python train.py --n_layer=13 --d_model=256 --n_head=8 --n_kv_head=8 --head_dim=32 --d_mlp=1024 --vocab_size=8192 --activation="gelu" --norm="layernorm" --norm_place="pre" --norm_eps=1e-05 --positions="learned" --qk_norm=false --attn_scale=0.177 --bias="all" --tie_embeddings=true --parallel_block=false --init="normal" --init_std_qkv=0.0142 --init_std_o=0.00279 --init_std_up=0.0142 --init_std_down=0.00279 --optimizer="adamw" --lr=0.00108 --lr_mult_qkv=0.7 --beta1=0.9 --beta2=0.95 --lr_head=0.00777 --grad_clip=1.0 --warmup_steps=387 --schedule="wsd" --decay_fraction=0.287 --decay_shape="linear" --final_lr_fraction=0.1 --batch_tokens=32768 --seq_len=1024 --doc_mask=false --train_tokens=292900000 --steps=8939 --dataset="wikipedia_en"
MLP neurons of a small language model. Each row is named by its layer, matrix (up: input weights) and neuron, and shows model dimensions 0-127. Each number is 128 + 24 x the weight over its row's rms, rounded and kept within 0 to 255. Numbers have three digits each.
After each neuron's rows, "fires on" lists the tokens most often at its 100 highest values on Wikipedia text that the model never trained on.

L8.up895:140122132131117129185131092140129132133147127156163123124133133151107102115128144121127134125207109125094123123108091133117112119162158134096096122122155200090076146102128105210159110136133139108138151162186146172098146087117117111150151096119121079130165128129140117149099101131100206121144133161158150126156137148136105101147127193130182150105126142102130118125149144121125093130125
fires on: ",", " +", " –"

L7.up851:123106157115084131137158117121106163145151123169124135103131137108113120111108096121139123183182126166131084121104123102081134119129123142128134113127160143093132140115118114090141135133141183140110130141194139129131134151142169167140124130075138102139155158109139149151119104139118151091116088132120144107179151114128122093165123191127140143125146127123100140117140151169093114164112
fires on: ",", " are", " were", " is", ":"

L7.up527:091153116170122124103136121142119085147125129069159150126121150142121156140100092130124084121157174159121125119116142103143123145139158178159130117116143146124137167098110154128030087100143103116153132115136109148121123131115128130122103126190097140104142107108141130128082128160127099151142133135117085136127095112089110120089126117094140120088171114090099076145120119107133121149140
fires on: " G", " and", " or", "ly"

L8.up731:158163121132097111146106126111105142140125117161101139164134099136138152111106122137124156142120109124112091104063112131153101112146142134111140114137142134093169173143160139149109097118129157147128169121122119138097123149156194129152134200134136154132167108122163105137123142124151139155117093142139122084140119119125131139096065106128144153085098124114095148115148166137129110080125
fires on: "s", " and", "r", " the", "d", "n"

L7.up115:137111116129142126134132106099056142153134128100103135102127146164166134079123135145158106109141160145108108116129091150143129137093136145089129137115114102110126136126102138163084124134105073145119165159115148125170137115106133157104123092128131113125153106119124117138111105109124169119140144137102104145116115158142120098124137150125172148091146060096130158114114127163117129158108
fires on: " |", "\n", " =", ";", " (", "s"

L8.up535:129120147146144111109101164123128131174131106081125092159157128170184129140100168085137106126122139128108127156145123108133134139116143108090084121092153120159133126127091186175111138076130137172091142136138112140135164128155155139125146124148130123115150140111127097138150145136183135112113130161122099101110141153135130158129097132146158133073134130100109155105107168128110155135134
fires on: " ", "4", "\n", "2", "8"

L7.up959:157144119118110155111155137119146119113117120123083122093135097122138135128135123121148099090128131158117077092072101122117176143119127145144106108144142136135159130128137139148179176145160126137134127100157089106125148103137122103092147155127116167119100129131164097120132144139111141135136123131159150136135128139161083089108156126102114151125159133122093115113167100141132136112193
fires on: "0", "5", "4", "6", "9", "ed"

L7.up83:152145141090140208110156130128094144093136140126142133105160088146129114142104141148125100117091131159110122133139125119127161127119084145110109091170124152114141136101083095112113110136111143151092146165070138153133133095152132173125098158112143182106169149150132159127092108149125157145131157102091170133165156116124121136063110136102157157133103149111155136108097105135133108132136
fires on: "\n", "ation", " career", " details", " information", " statistics"

L9.up601:185103157129099128099162136108158096136119116148108091100152119126146130133129112158148127144121151127055113108060119148155167147098125160153118126126171150131118080112129116107094148117167090153094116124148167138137155125126103106124164132122127123114109111118129121124113124079101131107152141145118182168139120131116134094133137126102142102111133137162115140106119119147167117177168
fires on: "s", " of", "-", "ed", "face"

L7.up395:119091120133127151132125103148118140145161123091138113112117127174145151088148146145166119063135131137094098118156124162102182131141115151094102118119130128111120154150084118177112163091136104112121142143173108121196143086091112126117169116136098157109144071100115100142148121128138189101150105130104121128145141175132085108134141151135161143120127118084129176118122148123137166151099
fires on: "\n", "-", " |", "|", "%", "0"

L8.up104:150099143099115126175139083113106137151191096147124090145136148163149135160147135116113107097180143086088151119098142116109132147117128119128063111112212167130100119132122113139128107123133201159117164125112099111110173134138112128133097099096159096093146114132158101152120106140127185090132146115118133153139152124134151141101165180124149123143122061122083137122143175129128102097161
fires on: ",", " &", " and", " or", " de"

L3.up296:151138140145151136148108102086122109158144156154135127100146151177160122147127129135136122133127139093129151131134119123126113111118119137106131155117114149084101145119113081164124143139203127098172136133156135157091132120113162114102176139126110117134133133103147098134164138141145144119124177146145092141158143115123098125111145132126133104125112099082129172124071115115154141117129
fires on: " |", " and", "\n"

L9.up171:113130131117173133124152136142123143135106130177110134109110126151108161107123108085170080094121170172088102102107147148148157103110127091121075095139154093115087116110109128138074160137141145152105137143099087092131150174149118192132116093150151150119138124106115122137157139127123176108145139109107169120121110113099110082118142153131148126099127106095096158107103109162120118116119
fires on: " |", " of", "-", " ", " Length", ":"

L7.up880:157139124174106170168130117093137127147132099161129138113113110136169136120111143141150108133151121152124108128119117103126142140160143152143135162162145117094132172158133133167103127121147167120101126150184138121132122132149174107081081142128177144168117111118155131154131122098154185126121127132128125095165097101129105117098130135124133113100137117145081129109147157166101120078135
fires on: "ed", " and", " of", "s", "ol"

L10.up456:145142113130111165126120137120102103138153176137086128136145134124113123148126126137142147135133096146081092086138107136124162109131108155141092145127170182136136067128116084140086139130118142145104135121148133151149134101148120072121094123091128132139127136095157129186081103107113134097130175124126097125117125111092152149078109154111145182115134116125096113119131139146096115147133
fires on: ".", "==", "\n", "e", ")."

L7.up1006:136094121116123124071167146169124126163126128121125159148139152103140163086107137128161126112148115180088106132136101125131165144111110163137061120123129121135152139138139134133123109075173141112100123113096132128124119137170178143108099132157168177177104139134151094154134146100142146142118121122108124124142099151117093098128099115075145095119090154136122129116115115145115117114137
fires on: "s", " con", " the"

L8.up912:129126146130097159144092091125116082110149141112135119104141140129169136125134129127141095132148149133131097144139073125127147098152112117140088106139184151118112134125124124148134125145137176115106149129119097121127141075092123110168107117077111100162147101139175171176118130122157175153132126172142096156171120138125123085094092140106164140089118129154115116116157097193124105130129
fires on: ".", ","

L9.up926:156140145121155146118098131101102110193159136172102093115129176195175105117068126146120118141120153094124132113081118143136127149123116122131163133135129141073149120132115078139090116135133114130098171143145122109123173123112108150125138151166113117172140135139151115109128132122111111091147128157068119113146137139110142101127131150085158120133133071135129149127123121199158136139123
fires on: "s", " |", "1", "d", "t", ":"

L9.up51:147129118128055142137146145106087091121149176136131141120174120134151116164124086153091115086152149162076119128091194135129121098121113117160130152145158122142104120146098148148141111112115105155073153096152122128158135149115105096148128127132119164105113149115120123151140124119142117101117101154099110115124108100146135103136114112101151127142126123197112168114116111122163113093135
fires on: "-", "u", "j", "s", " =="

L9.up261:148136121130111140113140106129089109131115116120135168137166131159146100158061117162119113090105188174143155137117108087101143107099144122092111112141125111115075127104096114130129108131137132191109127127098144127129149172162122157108101140074145147104107128139110167166095114122156115117112108135143174112133116147118124106126093093149148109183098106125125078127112089162162153082079
fires on: "\n", "==", "===", " information", " Notes"

L9.up1005:140122173090127169165160143117153140149155149157160094109115141141141113154150130131141127105132118118115146122124085161122156141128134096113079118161101145089131126134127107187127107103154102122099177126110159134125141092083151118112159117110109141149166128132124132128102089167113111131131146117109135122217103158115119100112111155097147133125143189128073111105163158156134134112153
fires on: " also", "\n", "s", " hold"

L9.up533:153124137119080134146138097093099122106147141147149095148108140162142088173121114168145131081196102134124115110117115155115136136120120131092104131143160134087131167173107110165145116104177163120097118136108137126144145126132100098131125109095147119138187137125137113163126133111121166091146155126143120126138107094119156089127176157097150156138146175141104170121138138167163136096131
fires on: "\n", "s", "e", "\"", "."

L7.up106:136151133116109121100114125130129085143138128153093113141099114123140133104098139139168174154117117139095094104143134151119133106155172129134147160177166129110116131154150142150100126101186097131139112074130091121087111144130122141103139101122155126180143104160120135159107141132082151101115140183119141085145092149115103114137082134115145115138107136099076142113082153132089110146164
fires on: " was", " of", "'", " a"

L10.up42:147117131135114104135138140143148144131140147150152128107146109167090097119129157130144128112148163179142131105137114123131130105115119101144129096160133136138093134135083139105133095145085133158088148117098129100121113175143161132111164107048088150106133131141097118112133120166142130141143131195116136122105140136108108136123115172138172133159106093134119098106105131098137150123118
fires on: "\n", " ", "–", "==", " ±%"

L8.up960:170105134119157147105124133138138155158159128125136117168151146092136147151122154127104131153122148168116105059141147111107150111133163131144131113122191143101141080117083105144127151122098113112093146129142115140153129097112139108150107136087100106146119088088141137131130121131137126116157152114125120107114168099091138125110126140096133137139108102149099133123112152184097119146157
fires on: "==", ".", " it"

L8.up959:108110100102137105138144133124115111157157163131094135133103129105112143132137164123078071162098140169083065155137116138082166157122118152122141128128140133111106116133116111143142154134141138158128166117140062149108139115108119144072146112150126121134112117146147099153131155104124109124149141111138118135128138145126101120085074148135139137124132129140173144127131086159137141141154
fires on: "9", "0", " (", "8"

L9.up539:121118131126144195151119118153130114120132119164158143139147172114107092131151155125118114141202158153172136105125111102135136154110136096112113122127117139080109159098129116103140154086121182123110136159191122109146153131104147107082119115111100133107136121135125090145111109135104109111125151135173139117185170092116102105120089116116161158141132157111120118126121108131101111146152
fires on: ",", ".", ":", " to"

L8.up433:150152127121151120161153113164110144121170142112130100113095154140160124126116142141136121126157157104133110061116147121185120146131124118097107140138138125163147081087079131099069146119137089201094126090171107173133190126114142129132133142132126128108146163141128096153139123144119158146131100118088126169118135146115135076109141120111135120114134107151135152102114132180122152153140
fires on: "s", " ", " (", " Court", "-", "a"

L7.up997:164128118168104121105140086083102090087127122160164167093183157148109117113120132091154096115133129130135076125117128131135159120152139143146141107146159144113091110111076084146136108096128185116117158158197140145131129164135128101120100189150145126151118125142152153117166084105127155109117149113143128135150142099147127124134151174086136113116157120139126117107122098140094116118150
fires on: "ed", "al", "-", " of", "ly"

L7.up80:137187161155119077131149129112159099138113109128140138159156115111111147136109111117085139096164133164124114098157117135122117194107118145095168099126126118120144133162123135143045097110116135120108129091136118136088150139106119138085167140134138126069156139134137101124141098145107072132158101135123078175178072123096120087116153134097136137113119123100147118117091108092117138123130
fires on: " and", " or", "'", " –", " =", "Com"

L7.up894:129105137130180103110096108129151109146124110164101156124121146162170142112083138119150120128112150164081067132114093111189150109119116101134059099131137127146152165176062134120125140109144125100143154121128110107169153135115140149118099176141141138120109119137132144126121140111145148128154124105154101070119098145102123086167104119081119144133140094106141181119114115136110114137142
fires on: "s", " ", " of", " a", " the", " p"

L8.up50:127127158126099133135113129086111173113132160130082111131152110159119122135122139147146133102167165157121129197106098154105169119135177144099090096144177140121157129172128141144160143125114140105103120115172144124145172121145136105149119111123099131129145114127107110118085129145160102107093135170129114128124145104141114118158155132127144148160129135163139131115120160129128118107168
fires on: "s", "t", "r", "z", "e"

L7.up219:122136095150128124123107117123132123182101144067132132131156093160115165110105107145130086109134140146145113093107133111141127120123155111096125123141123114162127146128104196138061084107155137137167136139118109162109120127099143123114139156121103139097110146147160141110082115118118065137129071123116086125171081107091141116069163128159142090092175089152110074153128102095155129159073
fires on: " and", "com", "'", "ly", " ex", " or"

L7.up35:150132131166120122140103147113182142146144137121130102139185114161135153100131155136181121096126101120085137115142134159116155132106105130116075103100130119127102087142093147185123135137128118130144171138186163125150167103131089130117177147155122157115162102089156135167150113136127133071157142104116123139117142094139128164096149150092124164134140062130111127112137152138152107101155
fires on: ":", "9", " code", "6", " ", "4"

L10.up397:126116155114083110139085136133150117146160118100112136129135119104157105148136106099108137126080102142093095094154111108120130113104168135112132148132219143098124147145106128121128088153144120166123119173128111130104163150135121136145131125092137146125142141158111098136156161116115133160128148150148150137132124142146121110103136119166143121158137149107108148102078115127113094144150
fires on: " was", " a", " and", " as", " at", " "

L7.up11:116143174167154107085135143115121088164136130145137113141164136144151167140117131115172132154132108131129119119104131138144127093140123129113146171163093139112091128113137062144112081152161110107117187114176135177153121130131142153110125102098080131124136128129097136158136123098143119103143149149140137156114122145095120117163130124127145119132120100095095173114148137150131122165140
fires on: " ", " and", " the", " including"

L8.up748:095123168173116132129113114111144129119118106128125122091143146164115119127138158127140102130086159090128101122127097152114115126147101124127154132061120141115108146110149109128156146114149131184112134191165105122113138144160139148158149134144080135107103114207143139134102150121144173071144141132110124108088117135140086125109150107133132138112169114131107124098091113171131165118145
fires on: "ed", "ant", "ling", "ly", "ural", "li"

L8.up813:123113126188125135138123119117140140127159121153099108135159157119095119127113147126145107180148157160154092122135122081132105073132102164127088134165133180114127160121155116149126159090155196108118177125192136090155128102146184112123124125122102129117111126114134134146129131129115122115128123144137135121169160122134132127138094154125122159097121123074106158116146124174084100166130
fires on: ",", "="